{
  "n_layer": 11,
  "d_model": 224,
  "schedule": "wsd",
  "batch_tokens": 65536
}
MLP neurons of a small language model. Each row is named by its layer, matrix (gate and up: input weights; down: output weights) and neuron, and shows model dimensions 16-111. Each number is 128 + 24 x the weight over its row's rms, rounded and kept within 0 to 255. Numbers have three digits each. A neuron's up and down rows have the sign that makes its largest values positive.
After each neuron's rows, "fires on" lists the tokens most often at its 100 highest values on Wikipedia text that the model never trained on; "fires before" lists the tokens most often just after its 100 highest values on Wikipedia text that the model never trained on.

L3.gate529:096153152102139152142144128081141187159109095124099129104139135083141160169124115146152126130148120112083095125135160119094142120121126145137141096132097138107144133097128129139083073138111113169132080125103151161096101107160125152156120080078146136126166137110102130085086136141150146094
L3.up529:125116127097117144168122123125136134135152094176115149121123160091113125128153136132112118166142156107102126110112099121129135126161073102112142152145078118072111144114145099112137137079124112154092079122114073147120146121149122115138118106095121157139188139099132171147098117121151104137
L3.down529:117120148111108125152078116125122126110122175159135119152147138111138119130103085132087110134137130101109093126140134086154138134154109128128121100141110116108114116129162121141135125158134177152087132105114089105122110184138098125119145117120115156157115128124108145170109147102132099132
fires on: " /", " appear", " Years"
fires before: " ", " (", "ances", ":"

L4.gate439:107078134132060155112166137151145172139107152110121164088162108126136150157132147112139146145139154096151131125176115128151181100093119134170130106120104083136189101147168142100183111131139111136136149114119129154138106125137152129183138162141118139168130105131152106126127111154128140121
L4.up439:157155149148146153120108159112135101072134155095113148137116127134145134110123142181118149158102107142152148129144161140138140122143123130133136108095120165143159128176129180129160106127108126120122106148135160131162123141081083123141134127095142117140175116105082138128085114088119125121
L4.down439:175093155121158153115138101157107134114124106095084150151150140135169111127084154122125097122105083127120091107166115075109152139114139127138157147107120128122181142145091168116171114101130132123156125142146179102162133116120125138147096108098130176121139111183163154104117127124068174181
fires on: "\n\n", " |\n\n", ")\n\n", ":"
fires before: "=", "===", "==", "|"

L3.gate49:112113114144132140119137117143157121126146083184154150167106147091070108139102167101112110120135114133118121098089136097084146144160116132155107101119147128094095126133139122153129108144114133097163094145139098140109108095129130121153173141161137141132172138121094112077107156160175163125
L3.up49:103143127097128076154130050133150126141162119141127133171135126100109099149108122125129114133126121112105136152117147130138165128124111101120129154137160132090104147116149121130115115103164120082118107092116117124087086068128164149154137132107111120104157125120117158115124117131147128155
L3.down49:097094165116099108144158111113107127130102109141182167083175113119151138166122095125083104159133131091159090080087139130098128124100142106129111086092145134132141148116114144097133129134121169180102122142112132145102105153125116123155137133154131146136115144073124131151112113145129139111
fires on: " /", " made", " on", " debut"
fires before: " ", " (", " his"

L8.gate75:098083114105111126151117109149106174121107134138163100127115165140119097145148103139101124127152112170163173140101166089136148164095112132143170134107142099095132155151138134070134141155106121127150133136120181163121143106099143191087148109105157120092140137130126129130108136140110125145
L8.up75:128170138110114132120123136114120190115114096164129109092114113141120093109110106118154119120118118110137124108146099105080124144142160125168157151131137135131162157161144144110129116127140114145113156139099083110129112163154134104096100083158123133115154139144169094114147138148117133133
L8.down75:106126127124124127149129152121136130143129128106169107213167117098152103149135136159083146150118111159145144120115099152110144128117109131124122087184156150151090115142154180198145121107183121122143125142140111136130127138165136088125153132151138099092121123220151105182105156101111112147
fires on: " |\n", " Y", "am", "ib", "hy", "\n"
fires before: "|", "|---|---|---|---", "|---|---|---|---|---|---|\n", "|---|---|---|---|---|\n"

L4.gate488:147163189120105146120087148152108106090125130102173131139145168132138160090150147144158155168161114106122131126137116081081140094148124153156122121123123179147173200127161123095120142118098120121136115129137157093072124147107141084173121144120116083143146119152152133166113150140110163119
L4.up488:128129158102090128144082162115150101119087144090160130148119149106112116141128143161107101163106121187160111138154119135159126109090146115148147128134140157087129104156123162139164127133093104118172115160159155190137131110135105164098191164126095174127140150119101160142126127133096119096
L4.down488:102156120122119126144078104140153100098101108064095145116110107073146124106146146146153143146123173156141102125133097126147147134126149128151120158162134119125114132133108121128121130143111073107155122105130114121139149132137088104117099133143089143111101114202119163123091131121119126082
fires on: "\n\n", "per", "==\n", ")\n\n", "==\n\n"
fires before: "=", "-", "===", "|", "ature"

L3.gate541:069125146112105080115120169078169155119158085113171075138155140062108102148143114134139095115145133104132148101122132142128117128124134142124154099110132091111156132170102121142128099101109138126147119135109113172104090085095096139141144122100140090099117127121128099116147167124112114083
L3.up541:108113104109113126105131131127137135126138069184138110118102139096104140146151128095172132111152149150114111101132111140135122083141089112128073112203112134089123122111108100159090147107150096093114146137108129118110124145160118077128132133118127125059108107122139127112116156118125142099
L3.down541:137133157149124104132122138101113049151126144096150139148132169111084138145148109159133139138126129112126122110162164102106160164096133136145155134119144129184151125154136151109141175114135136170163113116086094122134124107143158129138156092135106152119121140132127120082125108160118103161
fires on: " /", "ated", " MF", "ances"
fires before: " (", " ", " Apps", " |"

L4.gate94:132122113113112151083102121121079126129124148102139110151161114168147131123109133145155141116157126156119129119105099132158132138121167134154135148149137169129152124135178125104132128109168113125165115100140118150161129121172093090112166100156108091111145087123141132109102141142103154132
L4.up94:086154138145144175096155153148102106130139133112155102096145099112142101148131130164067125106162082145114147129148129095132146094094142094161123184118136128185180211141133145125120110132122148171140130107125152097122137141130107142138141135162121104079119122110151122156140112103082138142
L4.down94:114116093152111128114113122162127158106126083138129103134184143159130136146110127126097085137167122118123109094111149155123149155107145151127081114119126108104177134134163145211126118110161152104148120115109124151145126140152148154111137127164095146139127118255134117102124129117123089137
fires on: " |\n\n", ".\n", ".\n\n", "===", "\n\n"
fires before: "===", "|", "==", "-", " "

L4.gate404:143126103180157121148188158169114128141104148139128126155140117150163120135105104156114143121127150119154118122097085144142155116116143117094149148135144099154120116159148143117164118178074139118146090110138133097124073097120120123156122115176115133115099118140146094156124051116106096117
L4.up404:149193160187142165140128149141107105114100140115137113139130134152127179151115123122101172131130162141169139108109135153156142130093144144109148137107137161174097159146123131121140173152160177107116092113130149087112120133121135128145082120111109137091086091104123153145095076149143147123
L4.down404:115128126149123104161146141135108169157088139120107117123179108117141125141106138151081100101139126141147096132146132139105120107144147117110144094158131109170156097135138162197127122168099105102145087112112106121110143068119138144125148120178127145152145122205162120173136079110113118123
fires on: " |\n", "\n", "|"
fires before: "|", "-"

L3.gate528:139107099107109124168103118161146150157144134156142100125159149103113110109170135128161130119151139115118139078112142131129084116144129169104108130120114169092095120127114125104087116156128100116119107119120150108087129134133129119094103130105119126138107164134125117152117146165101138141
L3.up528:154077143145087117102115176130095119141136145133105127137160135128156104113170106113162106132105169133103117176093153141145103149135119168134094088068081127111115102109157180151114161144125109109144110144113167142112106153116134142143158121138085159119095136115127106095141140122171094164
L3.down528:100090119136114121128144154096152131149111148134120097100119107124128097109126166135114165126142164139117081133145154179126111105191137127105081072059089117153079111117117152177126147136112087136162086136106169097125138110112167152113134118134124143112096151175138123109115130092143095146
fires on: "born", " born", " won", " played", " on", " ("
fires before: " ", " in", "0"

L4.gate48:101122149120111167144113122139163120126150158126099148126127128129112148140149138137117114120081146159155154127121155167144151113129130121109092103125167153152162127125139166131152142145188104131136154133160136154114131103111147132132090164111130116112107152119125152133125062100092135121
L4.up48:097112147106136164078062114117126098118121126140121134095100105144137118104137122192074136140119161180150167131104128114158138139136166166137167159136139132160174160108152143106138115133170092109171152131126115145160106106148134126112165129142135105116138141154132160123144125134073137131
L4.down48:145123110165092130147117107146114125114160135123107158136102121129121144096128173095157117111131151124117111141114114087141143136134120102183120174097151127075150093120125124163138127130119094117104121100151120167125117163150124106143133135123165105141146114131113120138114100112099159138
fires on: "\n\n", ")\n\n", "-", "\n", " Summer"
fires before: "=", "-", " ("

L6.gate530:127122124152134099100103126140094118115120120061171146120161100108101179144135146098149155168127134097130114114110135117139140136156107099157102136125121127143133146140123130197128100115109135175151149094143148148117143121137111163120132136111104153140100148187169145138113131156109107152
L6.up530:140132107110111118090080148093135086155153108092178126123151134107131152164152158126166145119105133113112154122105118139154125129121122127168118144142117153099135136128101160198146127115134127162149159123106129136091123097137121175082109149088087137107147090164182094129136127155110111115
L6.down530:140126131131140146125132141144134122118136112115124128130139151131132142127113139135122136101123132120131123117144124120140121133133110127148124158131126136113124124141117118255136142131157157136138119114103160142133136142144136113127120118124109134148125127255146142136139116154149124127
fires on: ".\n\n", " |\n\n", "\n\n", ").\n\n"
fires before: "==", "===", "In", "The", "-", "On"

L3.gate545:131120083111117156101146107166087118131108160115148104115123176108120112125140130151148102126142123117086109137093127100064140130118076147105116140108117162083099144119087125124120137120128135196145095203119175126135122153076129142116111100166118160078163134126140112165134118145164095163
L3.up545:113097129124106110159151156134124121086123113113138135158136139138069110143058100132118113157131155116083129060171109111108135133124134098119137104130137105109131156120134145150122156126108135101142145122130119093112118069145127160129205170120139135108161135121084146122106122122195120117
L3.down545:145139148154123126080144163153124200123107147111116103165113125122102121154158110095121146080124100132114125112137129101137145112123145128152140127114114094141128132138129098091171138130096121111123165175148128136217116172146105107114123106148135142109151120045136095101126124096103139114
fires on: " /", "though", "a"
fires before: " (", " ", " Apps"

L8.gate132:107128117144115085130153186121075141125125097123142105140180087154132115089122150121128161142093170144111105122119159080139129137130129124159163154149105086166162114143159181124173175171115095089142102156142114152165134110153112140079117126102153138133142131161103151148118124143144124112
L8.up132:103104130116108146104127113152111157149113101156110123109170115106138145083120167157137114149118131190076149148135162145131095123109144149106148101127131116095134134104106166105146111127108124111133144126129130148129120094124166141099154165116100127155142139144134107091129120129110156120
L8.down132:108103143115114125121110158148145138150112159127167111144145136133121168156091123168106133131144122132098067107097112148129188106126140111122129122145128095154165142120156128230146142144125107125125116122133136161154118103130114152099116137191139120136122117230130091160073147137100152106
fires on: " |\n"
fires before: "|", "|---|---|---|---"

L4.gate45:116140109126153153147123130151073127136083164136126163154127169102152136109158124099142173096132121141127125139137148137141177090121121117150051149129120135154171139133097153112095224110144120113138107130136162126082118150172130100072124126124135147129140146121108089122126119119120104122
L4.up45:118083133138118175187121104165078084149106161122145168140086174104139125113134112095122125104153124123094116140119115132155100121071134130143112120101100118128178117154104096181080143133161162146135095143147138124104139110133132115084129145150131139122116141152132118108134138102134102129
L4.down45:104130143145160136161131141170118121121096153101124129118104130080117112148166112137121133115116107141077123126128149146151079133113157103093113128143081108128144110121149130128136129115109165103107132128106131109160120100139090141111142152146077110122119150115169187099113154126129121142
fires on: " born", "born", ".", "ied", "″N", "ent"
fires before: " ", " in"

L3.gate354:097072093103184134094081174109155082159114135129161121111144112136118121140106131117122179135096163154171151140095117112068154109121122156139090113147102132140180113098163152113127144145180119112134158118096143129149121150151109121122117130110089118106107146112144110138149141137147141092
L3.up354:123129102166151118094140093140113126140111148140137135105155115172143138115079148138130122149198171151131119140108118097140126148136138136116145134129139123135120140159081108122146135132107144123095137123088164142189113134169123124138152088116106106134121129111148088143102157104116124132
L3.down354:111126140163092098121128146119093129100106136161162173092152153137173130109076158116169122116149129132114119114129133129096148181106132110141132138127109119131127163106138116141164113140101125155117125139139151163120145183123145127124166120122104095128147109220117110148105110125112175114
fires on: " |\n\n", "\n\n", " rel", ")\n\n", ".\n\n"
fires before: "===", "==", "=", "ated", "-"

L4.gate181:135124175144131190104101139147130162149115125127154133083132138126161129141097133113130149129148143134132142095091075161144147117126135158167121089120088171122114161106118162128167152104147091144162121129159131141124172132117126101121125140126118139092101146111124115118138143126105104127
L4.up181:129145132145068152151097121109150123160132134124140160147123153148111092096138136114154168129092136097175130106121131146151124197095115138121134120100145154167100125126136103151121136128128119101129139132117110113114098145102134098149127150110150106108186096143143131153137108118075099153
L4.down181:111149123164124126128140095149161134128134109111111138136099160101134122104118158111118148108099178124111129148094109089143126150128127158083145117109113148136100126097130120151102116104116135172149120134110112090114100167106169176125118159109112156115100143138174118117121129114121122193
fires on: "born", "ong", " born", " Port", " treat"
fires before: " ", " K", "ra", "s"

L4.gate260:169114142112123117101118162148105095155118142139165095127178109086175098095126142140107119144074152117119134058147122115110164143153128089152115158101140091163168107110121152109143145121097135086117141088134106124162128150102152066102127128084143129117105125111156109108131165137121110135
L4.up260:189134126041116142093071131141085154185170137105163106125155141109123102157094153125097163141074093156103099087096102148097149100115131117121148140094140124149125116135126150126131166139097107103094132153136105078103172135156104053132091155155117116089084179131172104135145141144109128130
L4.down260:125132167108093147132108153103104148124136128094149116134098106115119126164103093141130130122156141131115153141090111170130120109123125106145152084089143110133144084100122166216134108127107179133113109109106100152135142094107084096149138140131085107168121127112119160128101066108142140142
fires on: " time", " years", " days", " life"
fires before: ",", ".", " of", " in", " as"